python train.py --n_head=12 --n_kv_head=12 --activation="swiglu" --norm_place="pre" --rope_fraction=1.0 --tie_embeddings=false --init_std_down=0.0389 --dataset="wikipedia_en"
MLP neurons of a small language model. Each row is named by its layer, matrix (gate and up: input weights) and neuron, and shows model dimensions 16-143. Each number is 128 + 32 x the weight over its row's rms, rounded and kept within 0 to 255. Numbers have three digits each. A neuron's up and down rows have the sign that makes its largest values positive.
A block is one neuron, or neurons of one layer that tend to fire together. Before each block is what it responds to, as a language model described it from the Wikipedia text at the highest values.

List-item separators. Commas, semicolons and table pipes right after a noun or name in a list or clause, e.g. Iran, Iraq or 1995), Guadeloupe or Pool A | Pool B.
L4.gate964:182125202089118127178095124109095136163144080135142139185128137073135063094148140118191087150133109127155178103101059158179120115134142149093142195159141129116158126187135122081109080145135116145142128055091084149118143134075106125115092172093172180155079102111180127167145129075167157080178151145102149125116175120102067147155102099082098162166117122122105191165133168109142133072079
L4.up964:150188123077098103195050116091105111114183144111111144118138078117107056090119111127171112155136088136126105151122156038132163151171196126106084101142145055127145143140157170167094123181118110163082126078114188098124098109152139160079086176219134127160131173152130209087140098088100108118125139136166140102143131128103121138139070112100124132138149115135192150100089123151169125126128

Lead-in to named organizations. Verbs and function words just before a team, school, competition or institution name in biographies, e.g. compete for, represent, named the.
L4.gate766:156130165080166119143167126116139148139095149148182124130119078111108117144143177145114122117130181129120109130169101070102167136151114169101138066115068100171151135086113135111124156170099130150110147105092060147105112142162158106095111080101114178155135101081173097140098140162118125132188164114151119136128126089120128156142172164107134144102120169107071149135118178201106114113112
L4.up766:099136143071149155112104072131133159134089126134122088162108151112140109155110140157057103164088141151142142152145093142102174100159170093107103188130135144137106137085088176136132156098085079104095176082128132123135241193118131161118159125113176151212090058114132134160092096156176092127169108086163147156157090150176129164118111122132122137108109151099121095115146177173097165153121

Clause and list separators. Commas, and less often "and", semicolons or table pipes, that close an item or a fronted clause before more follows, e.g. "Like Ahoussou-Kouadio,", "civil, political", "ALC ESP |".
L3.gate42:075127177112084097125138183150142153122111057135094141173130182123126074083125147122166087196168081112128195128172113151154111133143124101099145138106134116093132131104188149098105088164123116156173147114151143171083099153134238157153174120121142159175106155087102130130154105132122070074092204128072141161122138122128144078072113175080109080080163122145114131155143185168149139086147
L3.up42:106126174126103113125112154151190094102167077126100110152095122133095072129186141106165112147119101144115169089102111116108117101129144159190170130122143085167196123193170146093114130147140123160127164134119069143097099136159172152121116140163157107192145143080102143154166133132146106130113134110084095151152135093154162114117100123071151043164128103089126134136137134147157118120070
L3.gate43:117080130108105128160104142160155134111154044094094166126117139131069063100149105127154060127126117126108147113138082098125116153143121188145132090126163116095174093197138135083143087169123121135193123185138123119120139155118148114116122124101112153124153079155147066101142110069128056128067163200120139139134118068065214116111146079096125132095079131156179112192115157101185150059087
L3.up43:135116125092100154152127156124125158113149180103119114127096064142097073147109105181208106137131117108127130125177102121106121106056121149132086139160116076180194113138164115093122115179101136165146159148137123102124107165083147091117099102133112225105101131100140088127167127091067128117056150102119141067135150107080075144126158068084075100118105117115151134134151096139177140066119
L3.gate94:127152136138123130137081153101192160135121140087122159108123144081076186136138139106118139133135154075159131116168128106144161148145134108143111146088112115124110005142099138085046091139160186107131127104082125107088158108110169104102086133126053122205114122127111133190118124126169135145100108126145126095165162150125122166120129159168104135117091102090142114136115125140102126146142
L3.up94:139101154138175135127156169154160156108162148109128188163138145168107121178128110121093128131154132151137149156157116105027119111061142086124114120061131134093165049120114147118174118098125152138135147118129157084121147148054145161105157215060131168106193173151184200162106090078088137115154201164148124113167130121117148121096126157129151142198116169074111170157091078132116132104173
L3.gate316:175188167140114098157077186111130162148086110104128122151102154124159094117078106130095150107102150128114096136165168155104117154169189106120089164087098105094107082118154146178049091122154175116125148134077130107085114123148144147142137093090163157188086148154173168128077171094129108146113135107050156123116133155175159157121053089185178149102172082119114157141114081110149151157072
L3.up316:173133134065148099156101143096138190124104153145114095149098196159111110078128126164119159103126134100128147128107129139142131162196108054142124125096123137113159074128091138151089064132205170132124116151065143098102105134146135092059131194122146142166139139084191165149091145116134111120112143123087138127162145164155099137145075129176107149135169057088118153090118049071103106122116
L3.gate509:116166118150126112120073113092106047133073088186101122127099130099121137128092134098129123108151090142150117090154139120117166164136140130104207077097109119117143101089157120115132078095109104075145192053077158155101131109142128200061174142099168107093129156155166126101128140105125169094134157136131146068118197090116152141121165079087142162157111159154106135146098111132120191112157
L3.up509:182142157165142114140129146138106163116168132175130095079166091144115097111150077141131129121124137087121117050102163123140145061106129140166142101051139140107130116183124080062113087063140055128122112152097139190140082154203079127171180148111107108092099081086137158079164143137105175159147105117125101163104147126113165119133131096148160189131133125158099117132137140146199154173133
L3.gate546:097106092119178137104146171134167089247171116101130125089104095163111143118186180093102107099181153146142086178167162112140088153081114156101196097141111142122141111134141125115165160139111119136139117162043157141179093117094157101120118106104127144143139122149123104145156108094076089171137160197129087132138158134129162122131073129125150094071125140099162103111191146155188161106159
L3.up546:066096136134089115080130179115154128151150063110062110090103169116111170128110124127149083096142153159109156118133135076194125115095130098096089109108102154132125098139160162159127157149152150197163121111075110126132147163151161149083199062100184120157160136086100134104152104058154103174154171099136176129151113130113170137100164083138105124048115042161084125108107183147141105146155
L3.gate589:130143124118101126143139175081104088129111131078059129152110142141125108094118159138126118140157137109117134070111114139109129153212162108156175112101116121126181106112172129094109097132136087155160156150101103079061130051139177143073088082145136146163120116125111132128100146110069091164119138083128129141142146132127157150095112099118092162140147083145162142091182086128180086113056
L3.up589:069138136056106148155100097175128145068157111125073119149143129079141072097121157151180029187166122123070132061114151112105112156206218170083193099140078158140159094097230106150098093160091176153148163123114113168119097087156182146084145098088121121158130100136152098164136177091123145135140162105126132130123108109087187067170130058128125174104142189197152143081094156124179084166119
L3.gate693:140094118063125166156122121149082134141125098141059173170125112167149111119079121135148077118124172118134118126122075137122147145163127119085073120088135169113204159131138141136173110104142122127127185141152216073125167149122170137045168157155175055152120105129156177125122089111085113108065120088186165114125123113068142095109145071114123145090121100134150142159118137141077094138080
L3.up693:195077127128142176133150123133139072157141084091112101119124114182164097104142137130124109163099136138120112108175057151133102087162094143075145092189120120105134177077159140129153121132162121093147189123077157171160168178144145091130102101126128114135133153087112063111103128084077145066069133103120109136138148121116150080058190081180168133123098108132143171177188100191082127112095
L3.gate762:161146179089108119109139134182154177121163128101061170171130102143131126145159137172192086120140146070094183087129096123153126179156090159102132172123130159123206115137078152103142098092137131093098182157117116103109123125129161109106128076150188181163085090121155092122106156129117161086144124185090147100147118112101142171123107109050121079132156089116142147122096096092169130108121
L3.up762:164169143081100123107156149115174124137126125150115081098156144115168126142179165190149166083189112134151175145096170100096127152132109115105158143129163032152091101131104107100062151150129175183123125113124078213146183077111129135079084111107070171110079187097104089142133192087150115122158138141100127110182109110136094170125079120135186067106103105140183148155147101136103137106111
L3.gate820:126137128084133101151165120114158129148072061110085076126122113173095055113126181149146022151154179076152139112104122146147126095188103145134127119153119108151134119126122151154130097146093087096095140129075068143099105148132114123016094131153098119147116161161150113103118129150103082093165162166113111137141157127096086114187103102122115079150151145112134149133152167172158134149125
L3.up820:165146163112112106085176101140176138141137152126152087099164141150143145207119112126129154129100124137086159114100088128092070135124036118107134111115210167127151147109128098103189129112156149080103178143100083135122186108176120150178093066100103199173144097144105045196162106168176154161139165153097110126143106080088092166130129158096182111166147150119138079172138120157124148139172
L3.gate852:141124098138112135180135152104080113132122160124125143071112071085124088160181111131159120099130145080157152132170145116128138128181182093047179172114091094155120107147082143167046086121169152137160169113112098130085100138166204141089124130153096088137065206080184158096124182143140128106148140141154189175142054104114150191133104085078155100123160100127158031104147112122150148117087
L3.up852:128096114096129167064163150124179154184170109156146120096080096135131101142130140178126197054126159099125167117153115148184083145152118100094098115130152089157136082147079160102090089139148138157160174069140125130144083104130136115085144115138089086142148140117186151099066098122130098130167142151153107149167087153149119141152131148116099090142136115108110079139086110126183105144094
L3.gate1319:169149148049076095152140135158105123139165135138195142152142147149147110121174125115119083112131094166129159135128109161079110155077095128146155173089113080170169116128157142108150114164173152126113145165120126143139201106145156088088110177114129128072135165100151087159150127117112147130159126162175098115132095121119098155077099143165147169112120152119099169165132178083144148088076
L3.up1319:179179147089131065150113171109147146093135164111158114170189134121166190149128112082133098067136130080096123133111123109174141112112116152129128130061078110162136092083198083100133104111160073125114161128118101119109103172108122113134112123109186153065167128109113131142172155147136158145207122162119053141133064099116112087103070110129168135139156115078111149162102107132071096100159
L3.gate1350:097133165120109178096126128151097109145127071169155108059113117179139135085100174188152111062103109127097111118122071160031111100079112156174130117116145131132149101153186101161088111138154169195164091154157087105120114125180099114136170136087150141149200188054076133104119151108123145120138099138099123132104080131109189113141088037170140122119142132152137121082120118119149131142133
L3.up1350:135072109159104157151096133145070130147151091084108162083102139096181106156189174133131106068179085132092133145092153148103114138079155105105067117102145120140090114139122084122105200141101117126109170126163117151137088135189140150095148085139106148137129154107134086163101144101162091155083153096148086168139155150096106122097097157188179119141073123167108137132156120142123143140104
L3.gate1555:118161105108170089136199185102104106067141119183048090192122116180135131118098105117143095157154081096050127096142101196159113143155166101138191148122106103134136108129136119121133104146142148168093131130119103129114157021190172112145151167062108147102104093135109193161105099099114187164123132121143130149106121150092168149094131114114091171133142118137213050146104141165164147110165
L3.up1555:110178108165120071155118130133098124061175084132123086133139112153097119098125127064104081130170084161127132092071164101132124126146158198189174139148118202124146161131155138136086108180072098177078155095077152112094046108106168134142100145156084129107097117091116080135188152038133103158108142090099106127136193125122155131134168058168115105116122121139083171139090156135144147094159
L3.gate1730:171136159177135137093187075108136126109175102164099089049133169088136056145109133122120068131114124138160113092173165095096172111095093138122134106150157082096149075121163195193121119162154141110147079126191146105062093119106223118094094158105066114192063107129135130051179151128079120120084149121138100147092164109103152093157139120148126153167136160059108083163125166143090140104132
L3.up1730:131123150140080166099176091129108091110106109147111193131112124097108204100188219144150150146079151119101128077079098124128210123148143143133168119115123102115125199144047160151116113129081151097139179143083136169096154119109113065188096162100095166099163149113074111120086123141143104113161095224146148093135108109148115082138108102165112114181129116129160119133128133121154165155155
L3.gate1861:123146165114147147184143165054119087127121150085094165134161143144128097131137084148165062136143174155149171042092077096061096100061156138112128078049083083082144089184124167148125100110121117124109171148103077155163083127118161141094081152110121154191094154103089163100094129073134099102124119101092098116121159121131099175159117168120150153115157152101124129176065079119141105124154
L3.up1861:097143126103091130122176166118105176125124134136137148182149036142147113129164112145127104180138145155143132105106158081121138155148143099107150129097145140157206148101112164132149121166116130145156145159116165150127091094131126108074131098133075124148106091119130156132085169100147120060118144146139113125081137133141104133166160102208116171114125127117110110121126099158177122154101

Career activity verbs. Verbs of doing a role or activity, mainly played or plays in sports biographies, plus served, starred, worked, teach, air.
L5.gate208:107159165125147130136142097142113151135135083137077089098060133113162096118134141090156188142115173104120113184171101095116130098147126128087100144115173158085146115127161141137127152185158152125121139125125118162103144113147144123156141151214112112090162142162103085116150087150166114165153120181136148155131122125118141066180160141093158111172104137094116147074133084168117110162208
L5.up208:083086125109174119114067134110164083125156157131117103068109198156079133141108140104115170100075117185140184097147145114119175145116119172080108140131158124161087078068118162139113109084177143149110082129132125069148120104081137119142127122133101132124171126107103149164121128130076139117148146073186129121082102090104172108166159127089148174117131075102160132115127155227156177157161
L5.gate527:117114137090116120080175171201099103150141116147167096135109156146153069133174197152130160152174187106172183157141130101130104114136125175135153081054085123130159084087175142121133127099139169174094120114153123059074136109120154153103159126124118082149108119084164129128098115192114133201081071107176119126173078102080149114097147092138128136112125151035116116095103136082173179161107
L5.up527:140151114123128072125114099096126140150147170216130104138144157038116131149119094091097061070123087070132091141159183162143199183144112099120125132201189168092164083108091100105168157117148152175121145103137122133099153115141094085069161101156141126099153134101132114114157097124095081144144183163098111134102099157090128143069140129053123121093105095179109114081113094116168141119136
L5.gate707:088089133156079131113113115125128136108139154178140125136103105116099138100153159165112129161163151184169126112104055113133195076163135124160134161139131151116118074090081184133167128200126147098108156048089122112159128089098086138065131139086115126142176190139112123144170098172064144108135102117124149047171125094083145116115147096110142132112097081095125149116107146127156025136162
L5.up707:150100172095128150149066100101100116091101126103154084098198160129142083101130102118087137116155126151204182092097141113047118184097184076130155071141185135135143148095112093101109151126059177053175125175157124114131134169093148164148099129112142075148101092159126086149084101137095132138096121190072107139147118132119097183155156165164144083098119154187124132151185091190171111130106
L5.gate1520:115129124109102074098092155091139178140111113140137106160133140097142063140197134066102140118097174181106135137126124111142082151132143180126099120177090147167134126102144139155129140058146132135147183091175153142075148084102158109105174196118126091154117141124110132144142135146070171093118127169118123104139163125114080139149169188081140011145146102119126147082147117143130155094166
L5.up1520:116091102092158133114126057141121164098067179159094118192121099127056123097119164119157116135120156155094061099104194075111129124115192124178156147108144121149161116141126159113157121094094110066134090137149077115130108143119091079087143121121124079161102116116123112141105110105135158092108121076142180162156136134136112140099166163071135131076111164142160121123144120149150143126122

Link to affiliated institution. Prepositions and verbs in biographies that link a person to a following club, school, or place, e.g. career with, University of, studied in.
L3.gate214:112097165101134115095078171106106185113151162146142126163093071128073124135191172099170126142162119130151099167095135189155146192191170158129158110131042148110154157050137106127069115121114128080163157108119121120100143132125112123145080226182168194130164134118150170118120175092134090138128137096118138120133087069079131181084140153149133156100182176085092091104150158173122143091150
L3.up214:108148089176109137106173154090116142112139072143111086114088149070103137115125182113141123154078121179106094166141135142114151128114087141136128088056183182070149164118097142126155176118053095134167169079138065098111112171097150168057084094122127119158067193098090133116112171152131105126133157119074120143188167160106184168143123191070140108140130144117128064099101139125090162074120
L3.gate411:133131183140212149090097100108131146126096107138100123150189149132188133100148117088097108148124186124130134185175133103107173112176131174137139112167111123174151133113151119127101170108087122135147137135127095121124113105124093129104092079173106168148121143102118102067147108138093160076137130083128169134113126092138114166061117171090107144123154114149160139138105155151101099119194
L3.up411:134130120135157205101184089105089179157131115048070140060115180127140074190126097139104130143107154132111145193120108106075104088125134178168119117091127119186074103111140167127155173159128116111105064104134164102156116067160177109095147133107156125108137128134103140156104124138112103075208097156158077128152149162154123145146147083127117123088133156069121096102178144119120155111074
L3.gate620:158150159124092190087152122135118143165129158139072097019161122168108075139140113115096120132145124161090156094200103101109073052058147136135148118080129131100106126111145100120117093083130140130146085113146198127169124119155167127113069144104143125106066148199126145093148144125111134083112153087135189117125106117136063103158122174133118146159148115076161127128138106131104124130086
L3.up620:109166207087146113127111130134123132150147113091119161144124122175108120131155113088112123193159182118117116161190136083169158098124111169115106132100152123121050124090168127155094070084106150136179142100168156152140119132135091121169104112062084122137161135111148116099131221162108171120097145136136096158183104133163090137133143091128111069159134147112122106100121079133152072202155
L3.gate680:101153155134138172092160120162106134127099146097126092103121129105089123083138110136132126085156134144080139112113132092153105140187142151108185093125150111180094123132162052118115155111078091142106169088155117142135086131151117151014162117095125128141117135056138098090142100119154173115059101100156082124111139147167111106145102163110137086124164155122134122060120160113139129156129
L3.up680:125119151134139078159109154165154124121185107161159127063133090166155179097211164104157145128150121088137098174165071080106107174106122163168128119119163173127125077120083111119128137148106137128120168144053133123107105089101081136146133123100113102101145146131179160087120109073088121109158155188096105180169165129118147098152131197169134112102029157096116187110205105068092203094073
L3.gate875:080162065125134131178140099102065139092162090144178133150141139138133128106131136105145097194169147163101106124129162137124175141114113139160146078118139111136093110182131103110101115125116070126185152105134079186107109039115113053118154099130121144133143201117137159165091057182083141139142122127026113159124087155154134208108126162131138128192141168148174120122168124120176142130107
L3.up875:118122144119115144147133090181130143118118081135202085080059160114141164142177167140124143143127092071113119127171172129140097138119151202097131100133089144168085132165156136129088124075111132128076138098204074181148116102149092138099144091072140100110139184068093155125135157097127112095121171139121153097148107119074132175126098146080131075108133155117097130116111088131108143111090
L3.gate963:109125149149095130172161132099143057164097121107094112204142193105117132140145153167116103172153107109128157083167104146136182097086154092134113061154110141127100136152133119129063137142053115104165124129131127157165173108065116185108153106132101157176093123118117109142144131141116183092113104067082131169137114143145094111143158112135080128093098145202180137155072063088134068142096
L3.up963:146200123079096178091169117093140110102147118100026162195117151103153096130131146189109132172107156107157127084185119147154141089145145100142138060161111190168124073184212125126120159160059119095120149121127112131200116090104122187100151080099136143183146174151140127158138119126093143081106091081074080181126137124090101134138105106137107119098152172201126132132072109132150119153072
L3.gate1056:123102165116135113095126133111110102133124180128144148157163111110114138102135137127142109157149142102129141131088137133204135120119155117129181029169087177127126153067166111115128121079105103174174075115159097150104127141164124146119103162141162112155130134138133065168154142149107175112133123112142081141161109096128140173170104181176129154163110076197070136169133122157163092166124
L3.up1056:149109125097105113126135111103111124120197100061126149112111078201094124078117086172122083137033150139125156145161152105127150136126106109127091149080153117121151158140186137109094144165163168102145069166149178081119107098143140101140156110066087116080138131138103117144107119163102137115101106193209192103190101195165103118143144083171184166088133085087085143120144143098144101168124
L3.gate1220:087135135117083054125166169108129062175072129158084183134125144061102131196169106140142074154108173110115129131101073127096156119194145120097151097198113083184110164135119085140147163123128111143122113104143154115105105149111117088136062096119099143080166097163155110119139130101151110123214150137121116127143037104079139107158092126211116192129063122108110135092150093156160129149124
L3.up1220:133111117144055115103073142177152140111150137129131104145097140095175110137099131131079148103151137086077124183108153077087193095181048087091099100162151099164122123139154111106141143105090146116185071104110096096163163087163089178121120138093151084053148167066101053136168081181137106112110116114091129185155119177146134161157137126157141109054106105167149145101152064166117124108211
L3.gate1292:136156160158133138125159153164142163137061072171073115141153194165131148205146137158098106139143162123111149146068094061137176184118127139120116093062108122110149168053148154150180164107098116144126109124203072166128164127155142149142091157081071080098136191123116124142133118081088139100176108109112133135119097129106147132151119132156079105101100136145149152143154125193130103108164
L3.up1292:137131159134080129131228113137132137132155079161116077151130108073138167111159150148061148076069144114127124206086133164110127167108155124142110096083168134171157105121133104146177178130078059109189120164100091127192107111136128200144114141138120116092172119048162104132152164132085137130140179155095158132131130107145164119102110162138132077154185180138173077131134162170128114083163
L3.gate1471:146133168064116089048185161126125170097093150133107126168140170116066099143152157088123145126150209136162133172117125120140200129097137169153143117119086181152138171173139107140132153099104060174196125140151123116126133130139128128096141147135135118144092145132065159150139112086026117126114136113153176133148034112060099135073127183065082114171150173135111127162138108100112189085108
L3.up1471:113114195103075084116161164128094118151150059128129139117129085174061145121094134124127118098146149179156142142131090096106089168139139178158142170159155131209159119129149099108113104172076107087180199136161108109120101126123158148120103128153159113197072102123190131128200130093082131152118096108123085100151088133113142101091148134128125109121104093098181074149166061168097129160091
L3.gate1636:146118145131105162137139107135099114121096151130068126131171065113155113136173169157079086149145150175111114081161181081098142138156130088129097144168093098129211133172175118116142089171129100118072107088113148128074183157153132124120075129113127110161085075135132149135081176142149161170103137092101085128114109126112102160148165094185194194093106126068140144151160164114159156126165
L3.up1636:109061097133187115176114162123190151154156121106114088146204123111175115124181181133129175113072171186123131113145107074108128091090096165043210154108076117143043056164116131074112172127139115154148138079129159115076139128200187130110145081145154087141162193143096127126088166112106117147122137080084133171156135113157091157071151154131106127119125128146118148138183133099122111166123
L3.gate1673:170122086088117191110119162160130117149146177169087100127151107158149103121137137103139146079132192106127047125201096129090151081171132207106125100099192149144184180116108097162165120131122116158092116102097135027136156120084117105130106114178081121146154138132136150047144140084093132066140094129146074077144100115139110128157081161189148164176145115083191123192131162147143099107102
L3.up1673:184115110165148118105168149126170148111129105146137116141072098136164129144120170140137127127111143122159101190149129133117133078058115167110128095088159134098151158117152157067162137094137136128143188072138115112143122198157175173171122084134146108122083101073156073075104125132124092136116168126158064120104152136122167174074082127076112174088141096117181120073148169083146129095129
L3.gate1732:168159139164115145122115086126089125128168174154071160123123119141108156170108115181135125104102110111128128119120166205163122117102130159113156139127087116117035135096133143123201145084121157101163123086105153119137202122122158162159169154166148174091078138130140089170139035139125112111118136161176166049094131127163102058112185145128136100111150165123113141128104188134100131130099
L3.up1732:120166155161074110128123111108140144141153121085152251141089143120156105160070082094130137136097121091152106143121143096114110126125099135148172168154149068119182104093101097148123130187178121160127159150099082077188091085152176117135086082105186164140118118111144069135136146114150069124178117142107168123110233136131138232147091129125154147137147111147111178103083161121162106083101
L3.gate1752:102087125155154128072112156147162086163124057049076135126082080160102132123157144164122141149137150127203131147110114161125134091083169198098161105105128128155136123125116166159092118055135164127136126091101102161121165145082124114063104151077163163121133128100102178135114120128090053114086165069190155113114148131093161107123083129109200163133097182123132141114208116131134192164167
L3.up1752:130106074173146217077195184136111184177146123083121074100098072056087123153150137200101128149159160108167108135127095147137114121159142165120125122139096152130146104140104125169137139127130031096096130149094113149110200134175093083157112120079172199115167118141071087152146180138049109085164158107138185111080104144084146116138137130118101167128166144113085212166168150114131171132125
L3.gate1856:062124141139127138097138136103093196102141136124140155091124218224078125106137145105159111148085185112144072137117196116146141146158104109176130113140109166151118159184165097177125140094117099176165112179147110177059142108135133150090144124120148072089134118147112101198179086109117149133185128155135128076153068122061188149143134179133175148129127109124106125155171100168141137092082
L3.up1856:138192141104114145132110158150111196113119112166119127100087139136065168114205093151152092133125179143161112142094102131164122168162172134140075117123129173134120134142125190115124178103092069118131168121089075133068146137150150138097081147085101077160140187127122144162176104125153126155175123110110117122103056165104146156174135154093135080087168115142167148108129117098126174116181
L3.gate1915:138159112073101181078176101106177102148104103123174149103089111181135110120147098150131163159158095164163087148120089112145121070122153157117121152114116101141142183144180124171110143094075090196131106140136116117128110153109178131144162116102052095144086104042133163112113117148076119077096081115165124137083118143129135123076107082145142202095144152136155085087138132055113147117178
L3.up1915:203145123074103109167139128071080104117161137139103137083102126110136151158117158204132118101134122157085162141106125148116190143144123141133148145186130141143166104126139136196069119160094077135122116085126162148121082147137190082171126175080083152174159124133143138178137065122169103122173138219167129176146103070126130133128147158107107138096144106088156089126069136088120102096110